From a checkpoint of a small transformer trained on Wikipedia.
Architecture: LayerNorm before each block, learned positions, no biases in attention or MLP, tied embeddings, attention and MLP in parallel.
MLP neurons of a small language model. Each row is named by its layer, matrix (up: input weights) and neuron, and shows model dimensions 0-255. Each number is 128 + 32 x the weight over its row's rms, rounded and kept within 0 to 255. Numbers have three digits each.
After each neuron's rows, "fires on" lists the tokens most often at its 100 highest values on Wikipedia text that the model never trained on. A number after a token or word is its count.

L4.up466:199096103156231110162086049125123113103111070073087109095149147147102119184170107146131145155119128091159123139097120110133095095123086108139056096128109129098162131134127114133154131104204091115125131118092128119160154075147143102171117123081150129136109169115087113145157163118121207112079099124098159121125146128119119179122163135085136093161132145140136096098127064141148139165110133088083128110124159099157064109169131145133090153142141085197109118090151116096158096135134182102131126090112108037171069155146147139084144089163089140134091180113162098104111137181139113108144154191141129159100105129157071136116169197129115125063045085087116120060098115159111116157066164186120115211136104103116120121150109144126177115113140159087118143130093067159111106185143129
fires on: " Man" 21, " out" 18, " man" 8, " goal" 6, " view" 6, "is" 6

L3.up651:111086095148128125149103147116093158145137093173174103142140132089095095117102132148112145092129143136109121187150176127090232207121074181134121193148108132124140114104130113122125134104080188041168132162207146101140083062135131129077150153104120143153133096136093087144143144132033106181095169102098142152121150100133107130149161149135117151094078150118172115113167152161198117149159122074095121103182107091041112138135159101082109093062153096153151161109120148108094165106077059103115098090107122144164107186116086158149148147134075064107056083134133136112162136127197122102101140110161101120091138069116125163117114092173111102147084105134101121105129104119120119116143147090088139136135144173095147090157199144143124104135115120213162145140141120130173142105131107
fires on: " c" 23, " a" 21, " No" 15, " f" 12, " p" 7, " Sal" 4

L6.up539:062128094133099152104139105151109137103117165116108134110170165172123100183108107126131142115154199100171140170071129095186122106074112130109106170162123143153166118138123151160135134017211174161086132123182112102148133088154159114145111163111085088086109121128139090112115095138184139148132110128100109161129138156193082104108150068077090080109149191133168159155156148127175129073181117082098160160140137085160177139143139078158148059065149089160109108118109116080125128104127146076053175126132111087183097123122122128153175159164120096147140153092116157104084120180063176166126139141148131130117120089097114149033120116104131125154147123154093110124091078119138092138111128145125118146142110138148120067153129118144117100088111123172212169123115109179202090164148146
fires on: "." 55, " " 18, "," 6, " sp" 5

L3.up221:179093130133188125135106088122143072173123107189155065113139133176082134140124120153110131099114126098152124083146208142112143186095185116151129178174089122119104165101118052106141150140147130095175139150146105124068067086107145102137165106129152135070213177090082119130139145087130108122118115084105129106114108130141110117074161151114181121099063128132133066154159158156174131136165075110178136094153087118112129161175138121133145146139157127177160182165127114104099135144108100026069136140110101083188099133151129197119132143165142136145063107129125061051089141173145134098114178097116102083111110193130162144122166125172105124147038141142128127096119074063130095175107104176105173114152145152127151134151096118131121123149091136071169116134127104162129108112112140
fires on: " a" 26, " |" 24, " he" 22, " they" 20, " she" 5

L4.up444:129112096129142138177096164127105093195097080133119119101123124095111105083170128134131125065129130078101126163102194133104120133114142132112131145132119169166117084090114062150096187127153121102155133097081198128046166144151114121195158173135194175159142108137111160120143199135155129102149103117147051124135047144163183123052121147120166148138109129091126106182128080075137134148159107137152093222143105061184100149116153123114117154110203138081226105165121107120097104130167108093103200112106106182139178140136133173129093084140151132127128167176155122105095111127101126118152161144119133092104152144122128140108135144167062158178117159097127101126073084150118146155096118204154160134126112126149115104123107115126141088120097065118108172082107138168114130182155099
fires on: ")" 19, "1" 17, "9" 11, " that" 7, "8" 6

L5.up305:144124138130091118194089148071153127148127132124148117187140153134113145090134084143121149135151090129153127126184206119134130171103130116094138137125110109126055139109127089189101115125121127104108140104098092094072101149040121154149177124128089129081222173162140200124148175120128101122138131118145107113129111092162161178100119133127141106141110153136112119148178104157119136078214112083151117165159081077146082154128169125175150160122168121160136161173147115092113135091080144079084212116128143094142131113159070125080106156151144140147125103183144066140068118104140145115086186115140102085080120129153125143117155158177109102092094081162117133129120088107155137172109153121122170129128091179073123063160201146082192053098078100068178098080122112116125147161135145
fires on: " he" 25, "th" 10, " they" 9, " she" 6, "dam" 5, "r" 5

L5.up542:172161127137178145098141146160072167148109118110158141144099105157121085157088126150180161106136178066120122101115169105134168102103200090128114099114061117142093100140110179142178131134128112131145154152103084058159176111127167158102120172097152132092126170115076092110145113145174114151084148143081101139123113147194095116091079090092171128135152128124142124102159129085134113105131109163117093188175108101068091166140160087145123161129143122112082149171163206081155118094107120085126151083082116128133111132136104185113105134141136135122073137079131080071109132160145144075181191067154091107113142152148161152049157154135037134067109171143094076046163123180143101134110138108119099137132112099109097068156123128175130164131102112102061152111082116122198118122115110
fires on: ";" 42, " |" 18, "\"" 15, " " 13, "." 7, " \"" 4

L6.up415:082118142082177142190122166078130147126091184152112110179141154105107156114140050126151140114131095097146112094132160108145150102158113138151093165142074143147129122120102074083165126146160176121101124186134113106144100124148091091108152090122156119103104138175099131128127106151099109141129098142081155089149142126090053140135158167180131060095164138200169126180161125108148112147101095037107156127124066041136093076165197116071130122127097177159172175139094135139094187169158126134120123113092143117144163104182131163126106158177060133091092119125128145179145087106154070121147166153107110103098055125097087172133136172127147121092041108150142144145114090144143095159123100091130133173126121180108121113136211101127150161147089138190083139081091099132082104140118118
fires on: "-" 31, "9" 19, "–" 14, "8" 9, "6" 6, "," 4

L8.up144:091173169098211141144069158109131138146181139175055116138080133097097104161141099153107140090133193110102127096124165115124116167162122137112102159141094151127130102112129121090144143118117181118159122089173138049105074166091076054129201148087179116109175143105096125133138078167096133108155076152111178124142118134113138104122209130139187078116206109158099136123108075163155128147153106069185135088169044076151116111098147121060113101086073160123102141126115135079103145156101172088092167134094107141152177141155151201099136132186156120097112122184110098161128130080127185125127167136133077096048107112122137164120132161134167132167092154138087122143115086123142137077162082084136157130146164163126160141145147094167143150126112145157080152134107111132127124116119108
fires on: "1" 37, " the" 17, "–" 14, "9" 10, "2" 5, "-" 4

L6.up56:081113106094136133123043116134130125169111058108141156193174114053141121143185188112100136094085122102102121209121182093120182176153161179122111162105128175078124087110149099096150095132106169136151094100106198101118114158118094128090127190123167164099129135160130101117140167113120157081153142142135060137146132098126129067139178150103151127117180168060157143135127085143121145152149085114103114158181130145146083171064109152080084092122173139097109081182117109143137140091159114089133147084154153118157180120116180164145129150168104068170177099138119049136114085114135173092122091109095110155073120073103158173124158168180120128114095158138142086090145107091084165131131125199101179140083145137132100108136134126136130148106109091173129119077138082116107107191135127
fires on: " two" 31, " three" 16, " four" 7, "1" 7, "8" 5, " five" 4

L4.up518:113159119087153155114115156127074124136056119077120129149104143098098097160169139158172170166154166092141149112095108101213139087100141157077112135139113085167084158165133098147167136156137198132155086134169119063141099106146128103128079135100125108116145127090090138068091107155129141148143130153080111184158120158147089101150120100094138138102106135126139190131169119178158120109115174158127137231108126093092116066125168072154110129100139164107134096148173157080120144139109146100125153120063113132191120095143122131169146152162125105160172142109090071123114109120082155117128193160128083141140105099081111138066130159065109144138146134142081117089121070140136079122074097109121115185078113099149070091150129141071246121102056140082104156067106094126143149102131109
fires on: ":" 31, " by" 16, "." 15, "°" 5, " USA" 4, " ENG" 4

L6.up71:113102153130120128112117179111152174136113131109105141133146166141093048195158135146160162153129093143148120145083163142174081080139101175122056099148133088156159147100129081133189134140153096164092155131140192093121097140132153121103050132129111098135149137161179075099130144151145146134123136095123062159127108172182097096117159140037085136124126146122156144148155168108141125070114142139099170217157143119126122145113117126097131130076145074086109136080162156071139094152166153143096174149112180059144099131102121116139163148145160089166137115100031076075082129114094129179128096112112103138156102132103143151134105126100154171117135080128070103133067115129133069153098152135089149072107140130154156111164148147106196104116095099160206177060154104145136141200125098
fires on: " " 52, "." 27, " Villa" 4, ":" 4

L6.up39:136143036180068136149116122094169156128113121143106143172169077135106074090133106148170154118116094067086126190114185141126123105101111214073128145133102135150203047132125139160132109101129143135098147130073165129145107129166093145159160172104117122141115201150150185157132140102164175121149115161159068089144151094149161175112135129135115129151169168138168154147113099147132125152128076094101108175151139105197099103120147076100074121135146118194196136116113107073124116066115122123039186103146122131115105152133133108080082116160060109165152110141132139120092091162089149130123146160142112112101107117187128128084162114112145131182120111116088125121035115158145107138096178168160091114091115140106128104141109172128127135060081081096162118104084101145111150160195130
fires on: "-" 36, "ing" 16, "9" 11, "1" 11, "0" 6, "lan" 4

L8.up546:173205101129114142091091135107159107089142140149109114077172103091087107096169073163140159074144129137165111087165203102099089119105181096146144093126104153098144120094162132135143160106168125126115108149157139094156155136115140195133136147147169081086099149134096103142111121134119078104142082132117104147132176117124165085145143119092138145147180145101103141158130085168103090062119156178092055115103096131109141108122143084146150146126164177150104147071155136124124134040116138093148168105118081094079100129127129181148148107148149155159073104074097159157101081184077118172144163112109113046113099116167171149103195127137112160057078160091085112132143058151074077178119121202130104183079110116157144118148130145157110139159141150084122171117093085172173181147133159
fires on: "in" 25, "ing" 10, "al" 8, "qu" 7, "n" 6, "at" 5

L8.up203:115162122144128123136175145126132117126152164087142127118150127078117152118133121171167146103119141156110117095163157132090147165100164154123120090130061164119153089116169142132089071064164085161182078150096107117138091125106101121127109165120130102142135179066096065090066093152119081117122108110112110149139084086100199171147115152138167179154182161078108149108165116118142149135143180160144093112139127137111141102124131122120123151098127124108057177148095186084118097104099169107092089089089065134135130145159153152167105193179125149132117146130108171138082133124151100113132189099179101073105160143109161132127154162102086166089077158086119073081128085136110111110128082189128144168185164053144098115144146076198079182104135160087045193128119071144152159075113159
fires on: "e" 24, "al" 13, "ing" 8, " |" 8, "ed" 5, "ated" 4

L6.up160:094141099158135137125021190088079125148125144134151193177113133140121127132111109140147145097143123152104124137117177074127179100134113192150136159099106090151120132162168067194130105134158167083124123129201164090153151149134109147196142149110089139163150169125130112101117105049039101154118119141098116187115132149113130145070191093107073123073108090125106114170146109165133121119200108064097132144103114119120122160129152110143118161082147098154176137108104131109052126129148089115043118155125129061117125113121138167130103114128056052184182116153119156141129146151144090147143160147136096147113031107107165161127107128205120138157086140144110092100107077165155103113093111095106143152158166130101126162149148132146109107113068115154122149086109102143108165199114109
fires on: "s" 47, "t" 15, "2" 11, "0" 9

L3.up469:157092148135163175143132168136105135157124066155109143124138116081088159175131181158152146147119174099112134183154134139170169180112135140137115151169107130115169172075122103084157123099120172098151124143154122123120083114118147093096141117135095134135174089104108084116139058142172184133091138141161154140136102123158084074191144099086088086075055159172189125151172127153195125153095097104113113098154108128107098171159161110059099151044106104153113121159143084097180166136109111126106111079105189193192177122122091152095140085100146106092100117182070116127093142111135086109090100110119095137087062082047122161119151104120116131167083152167103113132069088135147111172123146117093200123138126185113124131161100106143165076169091083166158080143131092143161137122133128
fires on: " c" 49, " =" 35, " a" 15

L8.up413:159128162114163142121127095112100084148053084061083145108088157071137042192163129115139180122139139139118143154123164150159113137115112108084127134121127103115146113112093170129171171147193144090158133110120166100148054100075124189143142166144158153126123152138119111136154148167103103112116168125078068160134129154187107083134095154125174190098111115126186133090170112108109082116107118119115123119174095128105058168116132118106109137170116143158118143137189190107170081112124068117203078133085167131132094093116108111157141176094076145099082118111158074090155138105121166094145162149114088127114183154146167129041158167120110115092156106104099145110177096207128121126120122147071116112053175095146145082138146180136152104112147153101074162114088153063144115114122094
fires on: " " 71

L8.up380:093150122102155137146059153153117084165138135162195108088164055112065114146070129116127150064123082069115119092110109124148032120116115097156101172191143138147130078084084125118186161094158124111083131156094081095144158103123145119173123104117180133080137050163166074153130111160111114155097144142100121130135107141114142151077114150114148130161083074118133139147175145179194155107145141092128071141123119135109089175106161170095074127110168064161103132160153115128145084106147110118151149051105085150163145105102160137122166154205153110149091118083092132106114156093122179113143121123161078101085137182081110162140141119126128176184086134137139135149142108173115145099107165167086176176181169145149150070182158118145136111128139101145127174126133101157144106189070141
fires on: " well" 19, " GT" 11, "com" 10, "N" 10, "th" 6, " much" 4

L4.up242:139126136149162108126062101089139157142117087068161135198112134132116115129190096151118125144153122159098121172149131132166190112147092169108181193146122157074136116135154132184204107147093142126144130141198167102119119099148117146130118167122108131132182083156141119110121136130094144148088138107126138156125143096123102119105178138097127144099110142121124094147178174192130124113138115061112132146111137142089122178115121119078051140075142050192145107108168107104104169101159136138083073122071200098139127175120085107082082125122106078189152118137078127156105172127125127140091119131109117173095054062094168159126133161084058149141117089099071098133062070150102078160124133144088125089090097118186113142145132136178168090117116089160189151135163160156101191169114158
fires on: " Ro" 15, "'" 10, " Ho" 7, " U" 7, " for" 6, " Ha" 6

L4.up620:108088058139129137135106168135084137128121094122151096155178080117149139156116177133162156105130152077123122173130142159144101116102058152112086150139130085116130163077136117071119162131138174081172148158122144092175127086175213127058113122120133128133153128139149080117138058146108126187053152092081193153120155154145052083184138128110090087105099135133140152126152169207162145118181162152077111157145164091055129098139142102057132079052107090122193200116175142093116180116151117113126073114114161154151080137106101120118173171112119113186079122089079147112111192080132098142103142116114100124112129117109116139102140119115181070166131121188101115114111088105117121115112122081089094106122127135142116105175124154144136094142091101180130165129156086143176123118111119
fires on: " C" 42, " a" 36, " B" 10, " c" 4

L8.up984:090126096080157148122106143166171162138118144172140123161115152151150118184080088124161133118161115109175134145124144146171127171155117190100116129139109110176163073121107130172134139120157145147174137115160110079124089154067115144147150138122069091103118138130123123047131128077124125093143064117129092180129143111129106112113181092108102114094174190117146159083138156135197139089155092056130154107107101115143118157167173091099105110055136073131237101122125119171143158152174146064074186101147133141141098146125095199124165162146047103144198096142071151112140092108175123150178157108137038077124098100124166145096107078138123134115113169115123066115138098100110096135079118167137066114154129132118068106136125155119131087179086123117120089099112143096172128120102171
fires on: "s" 26, " the" 25, "-" 17, " " 6, "2" 5, " other" 4